config.yaml
qk_norm: false
parallel_block: false
batch_tokens: 131072
doc_mask: true
dataset: "wikipedia_en"
MLP neurons of a small language model. Each row is named by its layer, matrix (gate and up: input weights) and neuron, and shows model dimensions 160-351. Each number is 128 + 32 x the weight over its row's rms, rounded and kept within 0 to 255. Numbers have three digits each. A neuron's up and down rows have the sign that makes its largest values positive.
Before each neuron's rows, "fires on" lists the tokens most often at its 100 highest values on Wikipedia text that the model never trained on. A number after a token or word is its count.

fires on: " the" 32, " of" 11, " by" 10, " Royal" 10
L5.gate864:168124085107158100114154091082086072149124110166129143109123155176139124145124137105151130049161100149119088057137137163134162174126130141113091124104120155140115127180087127123099117119120075119111163163164107173122106148170166093127196186118127184151104091188191157159102112115087135148100158086055172092182108138091073100135077102157130121127115091133131106155170075098149142135159071145127159110092159123137130123129082135099098117143167125115174124088184143106124119143108137115138118063133181098150177113159108102147185152116132135141133142128150111114100175141122085185
L5.up864:107131140075089103126147134107148153105105125098175070162134125107151092068112138179104096099152143168105175117137148127107126178165105125119139161118082135117153183113133130135169132157131141128096127147160121132141126130169161130117101060160129139142137145126128154081174073122162091096126153141135097094113160162099079080049124052079140203123106159152105127160130126149087156135133135112161151095076163135076151141193112191154134087108152125197115170187130121141163126099119111129083113106132129151116120163079071149181106088113104000098163101181157047084115111185165101130

fires on: " U" 26, " T" 17, " W" 13, " C" 7, " the" 5, "U" 4
L5.gate1386:176052120100140090131175134102145162159122127156184164120161121125114144122190104189151121103112098151133143079112126124110094154120100081149168096135113137087126150087167141115106137107169126118140156131170129097163169164088143114129164125080165180193193121172147082120157201112129052130165110131052107070154058091125135050098171141073113120155129139139104143063120124141151165168110134091160149131107153151115128106104116155108161105067083126143188132167037129086078111080126178183125161128123148116150127149133137055137147104158148108118093085140126072153134140118168106080
L5.up1386:166077105157116104091194125130110187102170098130142194177159138129185097157124156110067147146131128108134079118033070183108154105100150134186100112088150128103116132112155110120134145152121137112137079099056155126173116137149066088180131174159168185096178133170125140137134108115189175097128181144132112196117081147092149130162135131108092133157117149195123147115114153142175155147147114128102135102144147130119109165105130180103129145151128178102126159142121071142115139085055165201170132162087065064137079093078142109177118120085136177093075140143133150187121149155148149173

fires on: "." 45, "ie" 8, ":" 7, " (" 6
L5.gate1191:113124106190112114122043147132128159141141122159114094138081112174178125178151110166162147166093223148188116101166092175114070117167121100123157097153127126063058134147143079104158058067128098102131133152114137144082025173151111139184083118143156118131151101115170144180144112157107095133123120100129091140114090098114153127126174121119091134161128114102086113185152065136131114039158126124136140116132130133115172124153161157100140106066193122162154107091130111096159092183157149133070175120147137119103125141171075157101097156116127114112150157087109141098116126137161080115
L5.up1191:125119068131085155135144084074141108209150154128085139126161139063147148143139109106175147166166152153168105114173149137103166091141097184135099141065141127123095078124114125108126101167129168128134079100151142138153173085093104141150138112083103103163118122155161152117156102060140137169135113148118137141089182095085086098106083120137154121137106145114094137187149209104126137122187094140190126063081123159117109093116155116193162105098129195168152074121129097108130110130075168178066186133125133047094146181134125077104091134165079120124143177128081114074117142106107117153

fires on: " |" 47, " the" 15, " |\n" 5
L5.gate491:106102138139185153148109139124123126094181073166125116122145164090131130112139143123115136135096107147105113145130108110192145084128141142101142170176139116096131138113178135092124204146144093144154151115147119104084154145102060139123121072154140111148030106124099113187117143140141102085140126072145133104087192097146105127118089119083135164127119142165150153173147098119104168169146105175131100094142132169147191115196138110095161104093149161111106136141156115150146046132075129168075108142148184137057105117092104142146121093133111157143143166129151096169148114122181101184
L5.up491:165107159104135178100174176109123180124140113113179134058139137097157091119152108147122128091140102120143112084187112114149105172169120121129077137127120113127123123107111131142165191149117190207152103156156091119178186150160137139106144104164168093201114149073116141142079138142135106125120156152151168185243136109185149117143060105143045173107115132122063173102133091080117098088159102112122164146099128086129155113102140192197189162130124161060115102124086123169118101103136173127135121119113077117128070110153098153134128159128139094138130153067115144118119079152112146130

fires on: " " 26, " U" 13, " December" 9, " was" 8, "+" 5
L5.gate892:193148152082221129121035102092140140138151095124168148117156163096076167123167138154097100147172142090128190106154140114145103132096169120194085157107193138146213116145108083122131085148116135100062209131213153093147171136119113094073120154122094133152213103189112140121177098100112146119114153148119074147120114133146049124128130066156128126191100140158105143105130101134136136105112116123160125070103149152140140120158210151139122142161105138153101133091143089164108114125180164133152107139140135110124138143201107092125159147134104135156133130151169163119163117097098097117
L5.up892:132204113150147133081168145187150163040092092154073091114152187139114123107133139173095101114164137100150149088158136121130160131081128184148106170089184103169121162096116200142113136161154136076140140176109144079080054164141088155116137119125171141115096123098116079095114120148086133074143180135143141136118116070132109141095152098116145131055085132117152156104138110139089117110164161136138064142131128116182121096099117131184083119150084122146108104119108107163146129118130122120123125100146079089147090151098211102116153137163125179096139060112117151127145132201128184121

fires on: ":" 53, " " 13
L5.gate898:149079079123120121154129124086150120152141124098075106082085143137085142114154077098188150119174069109169153175119178137190158127137113176122098151070115096115117109088115131054102110111102109141073084127126157125151111112104114065068163110109130120129134148118117117066157076146116142107142128125134125106121075158084107053070048187153102089086123113088075078151156153108149017126102143076114137151124087097131131068153177127157172113163122123085141108100140148089126131119157136135111073037113132109152099129183116070106145108104106193173083130079072159113134092079089102115
L5.up898:128106109137152112145121166062124099105165203177101112102084132094164153125138146176114137199208129140133105141138087110152066142109117164140112149102111202121176111106086102149158168120129126138160158093139116091097090144096166108055126146149120158136069160131119089131164149101165170124088163100127103100162118103126099160099154129154121119164131112120152110161101081167145149104106104069151130040136161150127146085077140154182181075112204145155049154067134145166100143103153102077105095127097101090140138139130062111133089143130136126184171134172088090076148142155150146167

fires on: " |" 39, " |\n" 30, "|" 27
L5.gate781:112101138155124118124195101198124122056154120097112127114110148143162110094106148182113122122094064132103080154137127149106049101167106148014118131073148161125154194149104095149126188127090162188139187164132142140112129133122108159133166179183165127158149141106144169125125156114105137145088102178136154215152116124125098113182127183138112132086127092187184126083096174169119146040172144183141158146146060110148128122125130127162145084058134145114165089165155131122124125137117118165105183087155024187100147138106170121118109158103178138122127140170105125144099086136164169073
L5.up781:082163107106158121187122137092169103116132070118138082167099168113096117091139147143120138123107101118137136137121088213109165145147077094143105098096086159146107165146075078100151099080101120172136145153100127127137124128095213113099155126204137109150160134140175111072096078138127150128193163106203108136090069108129115137113109105105143136110109163162118103043120120136111190042125181125170155101163155118105146153123101168151134152118148166184100129130123119099161144109109107104180085104158111123110119107120152208170129177129143122139106162156145108136099073123152152050

fires on: "L" 31, " L" 10, " l" 7, " Ch" 4
L5.gate39:087137159105126104164084190150100133121169107105148151149133117156130173172136128193078151134169118166182073140110115065075100195105125081142174161109061113090107145126136133080152144120089168084125088162135111112160107109128154076071187187086138102105144134099114152130129098157125181118102110120163174178197117164180120150169113102080158107103155144134175151143142081145154156097135149122061088129054163128175072154116108139143166125117090130094177089125106112159157099150114204141075115133106159128113155121129090124158147110138070107121120126139112117137168147056099120157
L5.up39:108159102096156140151122116194167121145118171150142151129087117151101104136155078175121148103150129095119163144164110103126167139156078088157098153177160162138099100138139117114118182109125123077144156162104134168191129142111147139037129197075121089116125132105119203077151138141126110090140142086136124128138129088171163147135155139130122107171121106094191128163093162117101121080112159141104147164121158159195209094096106106100158066141146148047148155143135132097053139113116171072206106121133112134134078106148143159104107113099086129137153091146143126131200086127140083141

fires on: "," 50, " /" 11, " |" 8, " and" 7
L5.gate2166:105126170095041101142142127131125103076107095085152100080055140127133117096170129181116111109080134154120127089168103148202077099164144166122119099131165151074146106165113111103124147098151147179155170133164160143159098104199123152037139116104136122143118109122150097139163070122091087182150138092100178117082111160129171179135161134140188156167122102115127097166120154113154137080147095129179174097156097120152133117092097083100143169113072173106130167147075217137111101099094106120112070154192113126184101041119201100163199111101103123198129149147110128117136132151160201119
L5.up2166:131152118093142125138144063135128201093130118088171174146137104140118099133138155143151139102076135167118145166111194133162154112149084084056110125095119093160112137085117149115092151157151166113113140138056116134187131171119175089074097117098158121129165090131124149160148137182112100131057137109147190089135131175128191211103131145126121107112166168110154156078091120092154169111127104093123091164138147180091053117140102150151107111139140148130106049174122150104143145073097135133148038156114114169115089095158106129143096122137159144154178115154076135141167134170138107162

fires on: " Am" 15, " am" 12, "oc" 8, "os" 5, "at" 5, ":" 5
L5.gate1202:109096143125090141066120115172114113130110198125138107116119128087156108122101070127117127160100142126178151104152104169119119108166094081142111169185122108110125146126123149131112134136161084077060140161131160086088117100118131110177138140133136135138104140114122098145202167162176141116146118166111100144113083177201140072099137169126098207133139140124177074120116171139176125190081152116148133099144119151167161137164164153177122121075076153129188099113168115087122163142178141131152108109155136145187099138124158149152057090098159126142114126146105153137142151179121126160
L5.up1202:119134084187101095150096180078081117164136135172136165122139092152137086172093115108080102131187173093159113155140154091172102084161097186100121118134146131123167140034082206141118097151160141103160131081128134101120114139133131138120078098145129128088101090177123187064109168118123096081183145164116151121107101113100163137122144094178082169117113152129130087117148111138103149107153120086106108123047158102078113137038142196151065096143107137077110148128123135173157168140143190127156141162134210167120169158101155146138054137134150131146087141127167141146163122184108082134

fires on: " (" 84
L5.gate189:188128114114120121101110144141085162154075158059106112155149118142096115120135073166123135092134195133141121104086200157132100159177134127136181164091181120191138202152126102081097128200068110107140100127120148144075092097154080100113119122111187185139101130084164066108149097065109101135165086088118116162090142100113132109121151081131082130113137088101101085137160104059110108163140164101093137147134120163107088123107130157131120133118143097152123139111138128104080049116179157116102183139125159168139113081122110112153101129099137186168129138090125161157132090148118138166
L5.up189:151058107146122113115088080097118071152076098130134138130154091096167054129095091106102187134138104129190140115078160132087059178182139112138149149151152111163140183100110116141132130162110163181138051105116178118103101085116172089078126204175184160125066146227076157166176095099145148122106202121119142125139194175128136169161146157090088140201147137170096116174125112166164109157151076113203108146104180107120126058085131149132113137166094108107117188080087121129145107149114160168113162105154109107115109158045116134108082115116105132140105137096108142112122158137126095095

fires on: " " 38, " the" 13, " until" 5
L5.gate772:139123138178146135166151112152155086115157149145099143072104092156137120111157080093164110096142088110167152065135080142163158169147141123076140139110082112106111128109149071131108139137154143148163132071085159082137132114105135104047157116199191100124141154113085078091111084065116151119140152174070086135175112168106148086102146183137146147070131165181129141131104116149145133177115139134158068104105158195130114118108143125126119071128120129103095099104129119058172131167124141091117122134170157086129108113157136107140104132099129147108154187204128059192126146111069095112
L5.up772:124193133125127123111140116139111129115125122169140122138179092063112150122079076117160108133137110124164151151046076140124197065099167083145083104144127129163183139140078164107059120132152107144162113189158147056132130119148103118129200105171185127128081148103127097125176096135093161078127157147081122140155125126177041118157150167094184156079153148156126136125134136125121135150145133127190112134174135127209082127099174123129121171136189154179166150103152105107170129133155134107080161194170125119151142081149084124155121121126109149089103162148182108173074136178102113135

fires on: " an" 40, " An" 16, " so" 6, "n" 5
L5.gate1373:153094160084105118142103156143086068125147117109094131135127104098175133167123140063163091151101179144097187081148056087135180202099137112160123116114107109133147097135154161118121104154138111102133117100148194105133129152129168168131098141136162182123142125121149129118136155106121179172147119132144087142152084109165118106141111114182173067098166207151174138125121110126101170127123099104145146112115123202143124170139115140138139150127098143198097124200092156164073103151145180224137164167116096068165147136124160127183178107125154147127140139186068108017185141196089175222
L5.up1373:147058139108194148149096137097139081125177132142085166094104195173099142116152152144162114126072117092144107105196119126152153133174153155196111152144109115107146125127188165099108139128087178167139135155102068099164074123083131032115080179099089117134218134143078121139146108174108139105132170111152128128172168153139092145140126109144133176138136118128091103194182139138113104207099162120086160147101100174216124083139091140096103109098113147135154141110081143138143154140165087078163047112095125135096150114129078132107124109160119143061118159126133105138118129158152159077

fires on: " is" 28, " are" 16, " was" 6
L5.gate1847:123126134117098178156104125082109065121123103140114168133090113169112100103162115188088150167157157160108141109163071147146101152094068122154114141084111220093115083097124072157139188104117119205129111142069126142099086158137140119116095107182120129148088115131151122101122154138160131154103092205116155123170141139144079147124130150093099089151154176112077097121182150097128112108096140137151114073146196144096120118146157172142089113197151154123149130087197124175134110138120184079106124110118081136107121132151099109120155136160100154095167128096135097186103120167118086103
L5.up1847:083137138167087144076053141149133134119181071128164132164067179083145115131123104156169155157153103128221148128186175059094104207101152090101157145099149105117134167148138160157131126095126105076113092141096120083143096099156144135118116075099128097142154139119120159127128146124133138148139147125084142076158120133146109157136159098184158154153104120123032124110082149115117162100148187134126138133168146133157121187078127135182122149103151154125142104114108125147106135113128175148195125112180117098107110164127128144132126116139112129161155088091140102123156070145155156154

fires on: ":" 39, " as" 9, "ological" 5
L5.gate1511:091154131057117134164135196075102091132117153117128113138121095144065141096118139126182134117165104095116174146135118204168151136156159175183119100121062174190138149179158153104053136119159122155134110130109103113135076046103099159097141105130084163174106145146078151141117153113073113127159118089134114130103115131133110167130099061124114116156064116142057084111101105189110129141077065130191163086127190121098136130110050149150160182132143135094139101126113133111158129181129120145108108116147145158076116122206163130126154158155145060174137118071174195120136093099097094077
L5.up1511:140169071197102115120143121152106142096129113122104134182126124175178071085140111132177169173133154118137149195136146120146173110123098107102132148094154164174091105150099119125108102124105096177069120108131140093165144138203179139128218100138097126122093084116158115124179136079117119117078079083110211113215101086071126106114162185099136117106150195149154154138101159076110137150082158114151131081174092078143152138168162133153107055171140095123102131090084160095122146081119162155128152115151109136107151156113137183121116142093082190129159102165107134180146122171117162114

fires on: " as" 51, "As" 10, " As" 9, "," 5
L5.gate1052:132157147079141173135140131087127125139153193108052108067180129118185131171168075126081122140196086137082161123138067157192140116131175156114179139133128157135089120150129127146134174145138112152123110172097161105124129106146120149127075140135070146106064136143091103108182126128184079137119091104126088135171147148162111127158067096081166062046141167091139155085174164159104068169142089129107134110112155091122142143159133171105146149079122163123131117145112143103137186165101142124131157172082142169117142109146088127171131102156117183122182191143093121127132140134114147135
L5.up1052:088110178155099118121095163100124206195134127173126127078103070069142125172159145081168139135095092160128115155058124095114117046136149092124136129073100174096106106115150048116142140147114133123193103175157150118156170139140069124093207172098127115159127118126141131115179065152109099084122028164044101142096108116051120089172128086120170135086088188171136174124110122204140109130156136088114072142151150134095160074137167131157161139149149128093124115115096161131173150145126140070146089126109153147120098144146148138135129110099113138170178170083091090150067090197154112169

fires on: " \"" 61, " “" 6
L5.gate1341:093140154119134105122118188156081148100159122120100116129178138115170130112134135141120149160161135131147129079146132086169231098138146114160097111129128071130102102088113156115107115097101138112155168171093170101097112156173133095136163126145111146100113099087138118126154162121155175111148032181151099114123089158127065138143132103050107123106148100151135111152108100199142088130114113136081096153087091187121087053185144077115124156113134067121099086136112099159099083168148138110124075112111113179125120131194138105125169117102099141140134117093092134156125131099155139150
L5.up1341:132081106136157204045149130108178134117068173153124094149133128132088131113173095088160125122151069125149165190116141123117182133122138151154071111123127121153126062115149076138159143080062094175123109102139111113119127079120121117118172139105152113173098115125102081087158142121090086040108156091147121144116144151088098131155179111158130128186087197152159138105109151090139145099140132174106113143102150156095104165168125083124092163164131176088158130116085094105181132063109135103099039079127089131120120099131115132190136084093137109101128150138094125114146200120145091097

fires on: " as" 51, " As" 8
L5.gate621:118140130052072117142208117146123088080120132097157137072155207125112086086081150082118135189097136127206105119108095126152081135167153128124152078125109134141175139096077141121129124111138098125122176125116104097159076124166173155084157073118121130146137119150152130116115084054158092182090142130102093155112178123091114177146155124116127102138169169096088118126178148108107087140136109137097124144122119142186154148126135073165049111181137109050170054097140157138099145153143131156159171172088145159064129071108086100112133125130152197145098150094105108164088092100137150182
L5.up621:146196096101129116154151096134128124162119109134091093128122149134164082136129175108144137118133123115160142128144075128158106122167101128127097090078104191150122130087113185121123097131099088095151134094108187098153118144210129114102184021145131111210174087100106132121145093116124115162133154081174140118142136106101116125148146126147143137162149112056174129141168143161160144096123127221118147120067189127105121147113151130168111125229094181143079113165120215126145153192136086144141112115126120146113099116120156100180103140139102125188127173097115108147165148181092136185

fires on: " p" 16, "P" 15, " P" 14, "p" 8, " |" 5
L5.gate217:128152132182126192122117076100132095166068133118180194173115107112158110185152119071151137105120134098161128117161099177100099138149133114097115114126142093107088129088116140109107168109127128133159139162141156151124124159130129146114173085170145117176119160135188124151174130092160083052143134139096119163157152188084142124152175133130043123127121151156165116157117130147136093168081181092167145087098138154183109150131225094109163085103107148150150142141129124121140143110141099197170100121152130129146099074079089049150157053127157192141216094142149125110134158132101083134
L5.up217:219162139138138158108153137139172148108125113062066183103122122147122115153110145149139093163147105168111089091175150141161107125142183163163118153098143158103129119136176188164116078214126142175140149155101118170130135174145144134041110129116147177150115097133085136143080089101123112125130138185156116156153092063191179136173183198129162163169099068101170120100208112090130115147117114125126144127146060108116095107068088123136093160107132078134144175141105103080123097183119147160158104155207214140145112151139113136140126080151077092191166093139158130152078148133125190159

fires on: "–" 36, "-" 7, " " 6, " February" 6, "0" 5, " o" 5
L5.gate1618:147178181168162103141055111115150106143157109144114165118076160102156096197165111106149131134142124130094088077173151115073180120200119153032135089149109127155092143135138152147151125087133120090115109130150174152134066133066085116148116137138126131177124103135146121125151126154121164110187156127095009105207073134164095183146191125165162127127138129147082103090161057153165103149142113119189169134156123167142100217133160138096135156138113062093155069101151101115143177122070133111117129170139129164181143107116150111158138098151138197185086125153155089103166244101170086123
L5.up1618:140173154061180093106125095110135143104144109087090117128129134162090141084093153139148107196165161064158161161116111087126116076111154163184114095162155148117168139113074084165127107148160144113118167143058128118099108141161124087108127110129141158073101122150128127129121183107180157146154138094120150115110154087118131091119138146089153164101140078155110133116085121146113100113073077148150122133107127139138104101137158172144218138125148184147118166147128165104125115156095123124154158111141090110092162152152087147074102102109153185104080167125128106124166163183144173146

fires on: "," 39, " and" 27, " as" 6, ";" 4
L5.gate2036:050140146153136114157131143137090136041128178124112110091134115114091169120123135206090116092108137136087161078091131123106169126069102149116104096125162076136129147104094110101092123146162155074160170156151178121181083165097142141096126178122156114134215091187156199112109107119126153117102185120118150114115155132108185145152172134121127106148121094154159160145174100123143093131088130097171077132135096118126104119168067085136128148092094105153074134130109144143151188158161163111119104106110163099135122100150142114167108170082061143139133060137075075118142103098158151147
L5.up2036:193175183109056126114147176138133110105069113098131120141080061146156125149134138141150111150105107153070126138151190059067079124099106164066131127127152156124123118117134127132049161124174158120099147141117116171117089095067108136103107076053106159121210150112114118176123123103173138181127127160109152178118152153118105149113156174072074093090106151153103144139104155102144094133150122051179116092123166127193097066136095149120138148153113103140095140177112121182089122098138116088137139157124071116144153084130116176133127162113151157193138118170139161092157090140062100128

fires on: " (" 49, " been" 11, " was" 9, " also" 5
L5.gate206:097161079107112161125158073152105118131130086124081114114109090214116116066190119185183171149108060098148130132087164101137105130146162122099139124090120130141141111165174097139154141142100142161095110101105126137168113119149166187107165120097194160082066140094080097109159166109138067155158157113121114124184132165124208092151122076141144121088142134113057128162106102173142126143125160154115170199117147152130127148159101131092072129142096104163113129077125092161102110088110146098146054072167185115147128154097131114160106239140108137161114197123154084109143134132120124159
L5.up206:154182108170100087134169121147188060098103113156081127096123098078067099122150106106109139133135116129077139170119123171137100116081114103123138115136104135155127114175128114141144110143160184134073131105091145090098069142093175226114141090112159141140157157177143122205138174127144185078117117133142129084099149180165171079091088110132136170172075150125148171151114134105169120150079168138134151108113188099130183081121103089143177128148103146158150103108143145080030150091098174125124098128132154115064174126112129074193059152110068106124136139085104133174143113153118113113

fires on: " P" 17, " D" 15, " G" 13, "il" 7, " R" 7, "g" 5
L5.gate1302:124105171079171156169146114164085146166152053096084100077211117140144138165149162144190080053142126118067108112103221082105103125142114104165153130113095092151094132045124128129141148087162156120126066067065210155107176145069201121128125125136101124132065103108149152133087191117140116213081140149149131138171076101109134100152097152157097088192156111159126106131109154106109155114122192122079113174110120123109175124160113130095111155139126162115081160086060136144158169169142132166118119206064196175106169136118134127119143081072119179168140124071108167099143193111114103159
L5.up1302:089069121123131081139119123110194131106114085151154163134125105117150103192126089145147115119092067120124095114150174139145098083165108102081117164124121112075152095145131156174148142069161120114153160120157145118074167094131102110134142136120117178105121120167134169108101106078124120074077163138159121188124162105108129141128150116121204135157141153140146066176157046116195122155138139015123083199239142120107165163130165121152109085107105137035100189124137202089132117143077131172083083132125133185170102115154081083144159138148117160180124119106144104103139173170104120082

fires on: "." 39, " pl" 7, "ar" 6, " |" 4
L5.gate234:158118102127117106167149098108094101161133122149158104061125164094126120095108160090163159149109117115123179171151127094136158166177156120093125058088188108100122155108106117131119155133110176114148090128148154168108128114182159126174138093156121095159130134129091140120139138182123192062108145090153139147155165124083068129082062096134174099137161084126103065100134133124104114140140168167139151163125066111109184126152124105117166157144149148133164140124129157130055099170138112020140137128117119119137121156093179109129087203175131116138085119088108176137140127173174155116
L5.up234:042161132089149117131095155077156131172120129113151064137128133149088129084203185100102134091100072133139108156166141083172070155165132138124156127132161082165199169125120156136100115169151147152109130064138126094203095175141088089130124197157162169152174146108126093153150147159095176144171088165164134091147142149158089133140108127082097194119067115137130093138167166084160176155124095209134085129126111115165149075110153117110172115168139133093096136142109108075107113102111138102116139140115079099135161098124173131123131144214134108150101124102142066109168132174166110145

fires on: " as" 77, " be" 5, " like" 4
L5.gate441:115138120096130192121079093132133135131183083107140142129120155160119107157211126066116147093115175113190133123117142117090120149066142135081128111092159129202117123134168112180130116061144124134135172106169110156135134134146148136143166064155122103122066145183125135071108157107108139102111148125129129158124088183126109082091152104110065124154094079145136148165146095081128087155122084110119100106111157162152140101113108170139126096168100132175139091119110144121118070199075132169148099118117106140128114112094119103180159188104112100148131137112135179216131159143181114156
L5.up441:114114092150146160123095142124215128153073141178161103126155129105120144101119131067153165131104157145144119188120133126146167117131107153114088141094130149157100141151078133190127064141132086167113142098116107135105136130105138149136183144178104080098179094134105189081083106118114117130118077147180173114118102117070144133109112100132134114120105168045073088102164170137143107154137071126138104185109184086094145090128104138161113105123066115156088104117120125150137094155130157128094096136122096126123126099160080075204141169130111125115151122130119099143162113113138120103

fires on: " (" 29, "R" 8, " sl" 7, "ouse" 4, " cl" 4
L5.gate1045:115133083123100122127164165135158120114125177100101122116172146101104071105134110076074139166131149148125121067155147111110181179083146151182159137127114141110169088118174144155106179159076120144105159124141113166085071091100084082117110084183097082099152105103129155199165160130171150108121156134133115170147090084149182125149143047120116134101133124157093136097090145209084134163192131144197118129117094151101159119114108105164097110120133072130092173159078111073138105125114166169087156097121138107165083196124083157105119145128093113164129138109100151087146101108116054112
L5.up1045:144144115153125156159116120138133149133094156145112066117099127078127111136119135111163176152095123125143160124108115132140079188147189176088105082094156057105155156070124109112148131090092146114132132155144103075113152143146145109146181128067131146111115102115116133169170130154173137115084104184122161169135111137165111118126129067116077111132133080126137086173145157105073124127127154116133127154141169108195122181110122104130118137146146135146161075110118152134118102126109220144131163080130130158155113140087137122184144133110102051139102113113150101198093125185106116147

fires on: "l" 15, " sh" 13, " sk" 9, "J" 8, " \"" 8, " l" 7
L5.gate597:111161119091105135130141138199151095055065098118083084137093154125160109102124057113136185164178130099093090124152142139094148172081143092153121114147189102114067124146125142152115096144161124139101169116105128127125083125187128102077095134096102124101155158107177090143099109162125158159133075156070129053110120146171091116076151111135125128108082130208094110168142193147161164134086160122080125146158148148134090190118148150089155195110147161111084118139103093167130119146166168089066151110173135141122137126114100121110151152110119117161117168073163148087148175132139115090
L5.up597:140115131095167162154109147170109168115069142105041180174127147115177111128166145146106112147151128061174123084129163135135133167194113115110149066116063135131094139104114105086079095148121180123150138156126156142132127088131105131140092144103138130141092108081059121122163097110084142133228144151098099128141175098129163081107088087139167151167075056189153149144174119145135125098111137111185124187150131140056146056149134135193056144078146126165126185094108101148167130110119168104089162143160150152146121161109152103093105120148098139132124151102096101089151109135139178128

fires on: "R" 34, " R" 28
L5.gate18:174108115168209188082152128121119177134138149107176118109123138160160082110124145138128153114135092179065107118123151168105126104150117160168136137124167140099063109146149122064120055143101202136121135160035151112047132137104176125117167170121131136110042069168073143166127204155171171142146159147171133194152097155097129083120103088146076164172115204113135106133138162075134162080182135105139123093112120167095145128134139136172109100135129177142149143148147096119090147123161105142086093066131153153112096174124085145086149129097124115137114144150070095138084166142184149172
L5.up18:108175144153086090172200083107127144147091119129095096133083118146154159071114130092083146103094095125168083154111118093066119133182137190113133190120141086167096158140161110059136122130109126103151132118154119163120183098137131142121143154140194106110103117148152160137138111147100103125199136176127086212068118090095119125076095101185072110084180104130109158105206118179124145149146146164164167168116165133143141137166110158147103167117112101132083176094095106139160115111129127167176112138202111145179118081178087109189145146135204160107097162093179072157081122091182131140

fires on: " the" 27, "'s" 13, " a" 10, " of" 8
L5.gate54:124096171124148097118132118178065100124151123173103141096103097105117075127173151095159113060109094121098160113222122077070174095058149154086150080152115134161113107114094130191152139112128108142063156139073164171081161104100156133118117127139116083095130114077124111179098084129089139153124168079098157159177162138110124136104082133114099120132111164187122101096157096149170114101123115189178115104141182181101084162146101141105113148065089144056134130100104100122174125133219139111088114135151193081178099109140155150138127154120141147138141148134141119133170146064141061129
L5.up54:095089159091138154142086203113160136088093196142163104135140092078136141156127224159091132175199084076098073117094119155088133149170143100108132092163156186157109108120130119126102146145167054072164123087097085166197150132175105092145148115113127092134182154050161113110130181167122127134182099097147143153112156129121110077090108168172105132155132121105095124080093107109075098107094160078135105170036169172097096109113102134173192104169151138143139100100131171103098050096115141133163102116152135061131109124120200113173181098122166149091143144101106122140130143093126140122

fires on: " and" 58, " |" 4
L5.gate893:133113093168153110112152145147130145115122133067198126109128085135099178122136080146139137072122126124094119163191105167116137108074121161152133181078132093165081128159171104147122148137111126148113136059188174116157149112037121147139117090134131136169106160121175074100138120136167124133169133130168143129191094122138126091109115101101128124115150106097155170113072096189083087134142162133143132116127110133123113130085066132073086109031120170082115054171099162114083161166126159145125133099108112146178096110139156087118098129143163189159082127113149165163121134133107097162
L5.up893:135219040122143124086104163172151087045114120059104062138084088134107155085131204141110117114133163120147105147105132144146102125132121148154131152068114157118066125108080128084110096157116095125180097094127111165149137104102144099126165121141092094087118132166118077132114102128123091132140093129194179095127090121169104132177125160114148100130111127098133107088157127098141089133133160126110140132149137080134182076113090094111135133191110150126098082100092125128139147172147101081153074165103094163182139157167113130181098118167093140161163100104119151166085134109137090128

fires on: " G" 37, " " 6, " V" 6, " D" 5, " K" 5
L5.gate673:107170101109185062151175087111128132168115125137121186115127126146149109140108086149153145119075116108137149179185145143071094088103142118149114113194165152052108152165168100117109153176146165124146085110183067106145141071111151058108196161111111151082126119123093164132098104176128118138115130142103124123133126154182124155112169149133179142155161123103064112130131093177128009037140158089192070181131122128124156181157127110131148116150111144073172169088083150103160168135159140134142143158170074086144187103158167160122128140080093171143090142180113079157146143126114127179
L5.up673:147147080144101117165153094130128141164124070168142131133092098088112166140173158169102091123082156103094181111130126059117161136165107082132136116131130096168157172173146122070098182140154114114134090063190148155128110087134112056139129173147154105140140140081093168077184121106159151148110120170081098162089118142121181123095127119123166175157134080061126170128154135133124120138065145198145047108150092122095063191121099131156068074135135175157126108150148100123124121128123112104189159162076098123050164088150110130130158114114098183120135155124140100084115158125064171163

fires on: " |" 33, ";" 22, "el" 8, "1" 5, "2" 5
L5.gate1858:158109116137092154140081128181167095128120099106129099166173132114070127156157143072113121109110151155178119091198188130139202114090084075162166171154112104137156167109102133148103068177123128120146144088108194149139061107125141115102076112167138111152161058149139149110110179115126143110180100125085132161094152147102147117093131090158136144107107099169170161124132119150124130216189122149124136102072137152111167149172151138148132130122101125120155102167138103139146103129164069097080118129161140205104188100141048177080181110114128107121068099118138114112132129112146085137
L5.up1858:118109129135105153056094144189153102115117180073092136117091108167108093123147106091151129059101138186181157180156111142127088101145119151138100125109136155059121114115148098132166093117148104133110110066139141109083162068166136104161167116080075060146143143094156163104123106119132163171148122112163149094184166157200081152152137167130157134102180117185077107136089137132113070110106136127118147140132119102128168117125106119145156173109097153079141143117171112087066158109179152078150087147155113167139165119093051181096108133154097146107088177115091064083119122142145126134